Part of a small language model's weights.
Training: a variant of Muon for these matrices, 497M tokens, 5080 steps.
MLP neurons of a small language model. Each row is named by its layer, matrix (down: output weights) and neuron, and shows model dimensions 298-447. Each number is 500 + 40 x the weight over its row's rms, rounded and kept within 0 to 999. Numbers have three digits each. A neuron's up and down rows have the sign that makes its largest values positive.
A block is one neuron, or neurons of one layer that tend to fire together. After each block is what it responds to, as a language model described it from the Wikipedia text at the highest values.

L9.down80:505533601481479416472491511473475484486486482473484520438526463568469519502539421539544475498527506537495477505524536475539586457473516470524537526513428505495513496522496520510552489442557558545559594477516423502525515459454540556481529518521508570541509475478491460421501448428514490492526464490512531517502522520481541517496501530539488564478564471352577520545487491478556420445513501494494438468525473508518508424528446483351598493509542479513494
L9.down183:495508485401453384441533389505500468538480473488532462509437552508561544432521439502516549456545485426525484471543545501460493482444505515535508482539445482523454427502433549483487446469511495489513509467476468537551523481530480465432534455539503465544469478455534508525497477464513535446481439521528495499501483546537500453458548437480489475528494514516512406493523536528508555542504496465481507468473496538446435496396495454482448495527478529481537
L9.down468:526494447467554445583553430463499518515477544469526520521519435509478504532524402523452521511496467521535506550523528395532475504551530442494521571426405534555495509505551479452513536523432489483487465454430477505520514532493494519466507490475455533493453482496508444490501465481507498453489508551499521453476524514588535578542534441448503399521421484461506520474517550531490537521515540454572469531511543501538452448461548446437525466527500453531482
L9.down1183:457585520477484492474538527503553518492494476472518498599400523395491482437519415454499544551514473531561500463476463460478483528520487510410484512553492511455539516452483488499422450464532492478512563497485440446508429527436540532468567441517495591527475530523482514515512517560504525461475484572547537519520508541546536481516438545464504574558417570495523488429491499476518539559513524538501519481526468523481501434561403491493469487479491545479541
Responds to: Person first names

L13.down74:536566475487540464456498529483445520522550479507477494600439491484473523525475540489458549539498474473504519494493500538500506421467497502517455526455483448516446519466513463562457553491468467503523470508476566415501470524509495535560594552495626478471469556508533537454470478515490518514485581506459508520537481543450517455537485503503428565510591481533519535475521460489504509535494476490506407493424498483503492488583462516475487423527575432475511
L13.down80:481478462506529496499440493486487585436477515498530524451432486477598483458530522571539523479450507466517558397513536520503495544462526528529525460545475549418483498517514549489474538518509486537522534511472484430486480441435483448536449481478485536530405482465500521481510514474501545480508515510454447457516465535475525527543535415571532544511527538550563492487537490508488464377479493531500529508516517483500513504479479481501525567472430550546504
L13.down149:498562507492496506583526551493563492479478459503508466517464479485542435512461541442541528545529525494514469523577488487442455485475518593512636566415579515532515513570492498504405507480571496507548533460460455504515415492487446495450448453513474525546489504456497529569537558481455436446475452543526488473508519442525456437559548475485553490467498518515456486478466498485568486481469482515565589574529540546459497485529501497533520515534468607533514
L13.down277:541434447445476459501494446459502511488504487460599551543498487501543507483508390481441531503529524574549530517512492481441552503518468495501524530488565577450487482472522524499511499519488519465494476438568481462528535496490528468467492410442499491505481466539536539460496511490486551527425433512467446573480481516493432563508434501485461514521524541445467475478545495547494512478567578515455527548494496491430482576485515525470524516459501453494522
L13.down434:479551526534478459442530441522560490509542526459500472523447487575470567548504467501511492421575510517473465480522481536490543530501529530550450569545504513545442494461528529507369547535480438507503467529491552506513511614604503521502485513469489455477556471513495515495526507520564471512468458516461529531495545466547504525561487484451482506460464542418508494548495470483488597530481525544558434442464516446587458473512422485533495560491509503521561
L13.down448:464544535472479545495460489565408508471450526556462505511467485473518506525553380498490525488507508470508507577509512626510508500521513502504510444449452508447443477482530414457512539482496473536508558453479490516495454524502628572516585534497400474369450520472461507503460462514505510532515482542521453528508594492452527460506541507461500512551490496499501491494493516528508493475506471542463521490507535469474461463556534525488468569430521510476487
L13.down453:430454544466509546493487447524507634590473523482558535503487458513523439508540515544477519524406487487473556508565572549491563483543468521492503532413481470531555473432504486473542549501538547515497504515441446458534475485494549477459523502478453552427505546438486472502422561407474512521481490505471490514412475560520516453460481455489569517482516519426439485431525540520506427519493412523550512563554476457506509546500490468474531491470546534543482
L13.down470:537448437486431476487550533474468539530457485479487540429505586569430531557464504502537494517499548488438470590420508476554511520532495471529500429513521429548569462517573495515468495510520512510492538463428532508467472495541482537528492522501497480492498420506488483533474472519448488374565427509507542482457474520540502469446585520472528537433449490474553512552478550452430505525515547603488477449513475545425542547480527444540521526532544426442475
L13.down502:539455522520445506439499497475486501486521535517455524505530513532461499536517521477522588483493488549549451476528465485528513509483528472461462466511569450452460545561507524448414478509571525478493540513480471427521460424549473594472514562496452426502499568529456465425467528460491515432531522532490483450482431448506476477509518544509480504498517554503517445517535577458474464517429494527456532518483500491560537478580523482434496545526495474558441
L13.down580:550496483536460478556433439507551497546463535514514518497527515438492527499430269475593507505470495549526471526504514435516485406504569552490444459515541449497461474515480458535504503500504402480460570476487597543465480527492534509449507533555490478540477478551487516491507538521527520451512500533534493486497506515436496465504471487551476535523580540596439526537462515484520442439513489459449460450505502492531522466486471471525552487486469506522476
L13.down581:483523455526423505541421489417474480489562459452503547555550520564488496517476431453476457586520556474492516532439442535479557442545501445459440452440538422443520491481527456504458522500520403508492429482429527484477533448473466489517512440497467491541503463486508454394507468545540519484545511530520521571502537532516514466467472501497486505464500465508454504505491520490547528446525472525554545520543460475534490538570505610474514406550579473510454
L13.down838:452508514499488493506502510455511514437495480545430493534526475477480514553483431429403549506515589534507501555537496497431506436519589524496441494460493544524517466510533481448481579486526447540522510464507439452491425459403548452545520473464515487477470504536519529542502441492560427521502484496500530562551588511478504529481509406554559498535495535575462504503496537487493531522524554477513487539531509513560477562545548463517517504512421502536526
L13.down1065:518518580512562490555503458494595544515447450459532493511501503503457525462503481482550421489456543462465511524519501465539510547536491502529470513515548430553573543510450474488476532502537460508523488542510479579547544486490521638578418461515606416593480467492542416466532519395480595506498479444484489475531518504452491488420461493513420531506522487508545484429526462401459507563469544442493463469522514504499518518563463501511513474488446508521507
L13.down1099:531571579520487454428489491487504571511471443511552495498509477532454402463524566451534523495446491526540530463524487454452479505569557507496577498499483483540466473562594494458458578543534545484542461466502578488537559467520482562508549508479486552469464466467534478457550520440445448559514511549479522535534567467466490557568549460450481444527497471432490489458531513405522463505508517519513567483409520467506542454509528460484501477461455536507420
L13.down1162:474489514443417542480521500550537483450455466460585536450531465480490445526506631455547527492516596541514552490562457513549515510511563462572482517466479549543500555529543395448517492497509533476498465501453539540416528492444464535532445538500481525561529496531492497465463520436451500474555547606532475424525541519481554449502562498504482463532533542519447552450578471504468471511514525473443596417515476504486539529513462519557514490496506479494490
L13.down1178:522457410485497537510460436522527460516544514492577472544491470481559499499489321531526463519513452440519479505526483409506555472487499586498519530500491506530474605477459507562458524460581438495488566447549514578539489468469528524406503547566438460528506476533504486525540566497497482458547455476500455542440467491501494495529466465476439473505534584466460497541516546438594475480523529512552550517583514512541512486578538494504476533471507509513522
Responds to: Title-start words

L2.down417:539532537486546478492448512492433540471529490441543517452494472513481494496470471516505473583488462483519489495535476496598497439440490582497477563503479504551547469394480520450483422558515474513477498497438490583504454525502460504485483565520492514445564457492447524494488532511500493544435456518474513584545563506537516488452510426544502433497536486505481445499525425504527487472438514490454447507504545544474499464532486570512502527484416490472439
Responds to: Start of multi-part names

L2.down64:446460550478476514558420426538542496452494479466534525553413499503484398580536526533400510534528450537486478539507459507542430534635529487503426480521495500468516534525480477593515444482517522464461537464458523527516484435487455476470468508517515456459463490505537494485528526448498512459483468552486483509445481569466525482552458516482488518480478402508487444511517578497519525525533472489454492457532536497488490425499476461459481498570507508484522
Responds to: Pronoun-shaped tokens

L9.down95:528489444486519571547477464467555487560517486555514536465454544466539494499515250502549562469507477450508509495485488469561517484555582465533475497455486491515466484496485445521476537543492470499462532407457458552501470511456588546456498503530528461515465529493532427483493539533501496500485510520465503428525535567368519436529468520576487563469487567519496498474516483567474477458532558465504515483503443530562476410488479506596461471534497461513514
L9.down430:519492521504471469512488474464480495482477430472457498453540450554436434488533544548417570551472514484445411528585519461482490570480469471469494517440500580470468544476473440519500487484469481465508468477557508555554493490551574517519497520531462489561528499552514481559457460487530493527563524516428445532512444546464553509568481451464462490532549489529556515553514502528444504466537505520550538530468488462474469451522514445496487524532526513572502
L9.down724:516495481443511527520465499597489570497502598508534467465479574451526480440494459440514475465533490539511526496505526517469508564434531605547479428554501466477489505513468537473444486506524461493515511490502477495528530446417472505446501477548479487521499564541500526465476466480547491509507491475517486528476464503448457500533464485516475553433530581491485443523508480425511432483513479559562459480494521454559502404523397493487516489506453515513498
L9.down1104:489565450457511402434479492520492576481544542516416485512538398531469528454462461520378503533547533503495487479541521525492484510497509480513416505473541552498481397536530481530467447486485483556597464427399435448578452470499519479517495447472479528486526519461464482491437467535522457463550495524417490522476541472439528495588505504490490487459531479501608501520492402496507519558523549461540458500539507479485551482507513471461488450525511517534543
Responds to: Tokens inside creative titles

L13.down2:444532495538485408454570558431456430495467436495483524521515547556518515514476439490506462495453419451490494505501482461502425552514546545488548504567516535538481470475550454449441423475443537505503575540471475470477567441488497485499492515528530446573490543463496475567448518489609513536456492457498519453417564514520523458524525473522490471510508511506525459504496490467400522481468492540501460623512510579500580489558543487535498475462527460486497
L13.down13:519577495437459458519572488496464447420480473552597493551439462464484477527560479493492466490520457541579469443445567495483503550512536502502456442498547490581454490552460512465446485430490512514538503519524479528514515451424484518521436480495534514436484473495478475517500444543490454479495513484509493420441485535476447477413616483489476551498498465439474450502493568504564485533552547456536511470489511476499519486527514450473443464485449492484460
L13.down72:476513539503474531482463473472527491476441470466596519419441438406502506452459406511452488537547576457445530439530493468449487547498489479480480562417541489478504501442492491496522549504550492518489543506488494497542512485458503507490451496507456547556545388504523528554540529463440603477486570494485538510458508486521545495486504504539468493618471567537525577590535459481546506523469499486538479517490492489454482569496415425518457533494471512485508
L13.down114:502550506580557558516530458505473577446539455473516451538450504493536480464481511491463544518519537514532501471505492450493503481527433509488521446516512502528511550456467428483513528457568485471579491440449532476571586524528558516482483510539484539632514414480496540514498478466508509440439569412465482481452526461491417512579504472517490481532530508478554494496537533481443509560585594574469518459514479520486493493466557450504434477516534493536468
L13.down126:550473554632531519491407439426491469521500447452503519488482504489500422483543336497493596499469508545487441524520452374537548557460491434489517579484458527534455509551438540518467463463490518508488495549494565476549494468495496481525484547503498532430467437533501500530527504517483500487461459463510546448508428535498467591473461482428505481543492521502518445520459470528473466542521518457518537478556482588508558523576539470495501501503517447558520
L13.down210:518556473489504461515439461504508522437543462444505525465526534435500545464517482492385542578533479466503446559576490527493563543502532556504462513494631491484506540516492505492494435433529487466516527550488528503539497527495536460486445510510578511540480491457526573559570526566515488531468517492501445557484479492480536518488555554488501466554538475496487470465509488581484520530533550570571480453513527539454517507469487489606441440531523591549534
L13.down239:522420531424417482492471551536454553517503568480526541521466536501393471526474535466473556480501418562447473493526479469507530501515431491485490595487622532530485484467588440531518455512411430483513530522533515482533489501472492488507567504525486463436443504484467537574514494568450516423485570522488438496543515464476445463528500532451551499513530466485463500545437551535487431544466429443522467486451493522464537421564466518538524470486475536539519
L13.down347:527538547570536534464518470556492468497488519509459503488491423470468445531488382445514488494549505528495483588532525545457478563424487552490510512531537443459450425470587587528525517471525598493470540488549512527486470478478449409498511568563500474519494459522532538521537545545485556475494468513457501566504580573505512476471561563447467544501530480515488522438480469527449554509529424477453462478516513527478472494549494574473538560468502499517454
L13.down601:534488568476463511489440457512443501558533456591534526524451487502514519480517389505499539477560557445541494528514440484536536519535474438538527465516447521504490514504495497461544407482534458491503514506553452539514457553545582447497451430542511471503565455448463517535452408452482537519490488483502505484477530589553489491464520503527512430504522576442424518506474550493471551472467543516500444511493472517454531501501509499487488525526500472503515
L13.down641:470501480581553525503594484512494501462490493373520479570533420479541477493513512498500508510532494495452530438559555522480520556509519520470542508533560558536494484472473500378512559453483465479499521540541466577507520554487539505534428470536522449494479518484492511444511500477504504479430474517476510570531547491413517482539578497528528446492436530447451526487481475476464487539474484412565527541395504471539511440541573472496545565517465515557486
L13.down863:459581475504535451450477543437526488551485459592483477437438508481556390446533413493448524472539429542514491481484515569460425567517503501527448596563559503513539496506564519537540511520471517483532559486593525481527520524496510480547509502478525404486540572577540487487494554450548549442456515549418474494544491464507554565530438535435428495600552471480479531580559494518488450518422516559462558466563483468536468499461511568515496448512534509514523
L13.down1004:473493504512463449447464562439569481514559541471519449554486423546503422458470376536451564492521472462464454520483511505522457453453499597483498493525552534481461457442512463520501512536476464467518474483546532541556552536511465465491497559451583540600489494525498512557507421460511531479537528552552482483511517458578465509529553455472486521460490536542507526522475442439471490400528470568512518428564537478462491506505519451521496509568528477447501
L13.down1009:537498534504498470448544526495567522493499486512499518527544521500510441467485350487503484509530453483547493534541582463470463482465502582439555577510425557508484500470497479486503539501456442486534487505531492518479483442521523478499559520493450546573475521493526467487542450568543532449555513483498413542505560551475565501484522498497527518461540474389569465515462548535484465477490402487513450561488548444495521472563481417521533480476537503489445
L13.down1050:521481493442438473501521549568473544519496512444508567485504541487505483460570477510454524437427452506569476444507471450515588496471508526531479457539511490489503462508515482470556506575551518430425558495528566557510509517539482576469495568456491503589514491513531472585480489493470473488443579534503518578534545517484554480520513531409464508490550454410532439451441479421476549480523525508506489497519560527496487494511500514518472517420554484538527
L13.down1125:557502589485470466455458542488525453538519436518487557427528475550453470465536433533560478524485491525442461559535535507497476500508512546583579574534469549445516494529538519503528577495550516606552534512521506521459544452429500529471481455490563522543540560470485462392513483474462482521496513484562533442501483555532509470553443554482498530508478503416597466476487500476482564514525551489504422477552538488485478463491454498366529529547521471486465
L13.down1134:591585491449509417472549550506507480429482474478539470571521510476476459499498455538459517525528439502489501543508495590496478529539532473401483514510503565459517561471470514455499505518515533524514464429509490526525456492439525492489511495512496534559494463495472539499510475491526547461471537589540505450424482524476499545428526461488476491526440461521485482549454611493607454427478503590531448537575493508537482508578512533458515405555581537500473
Responds to: Given name before surname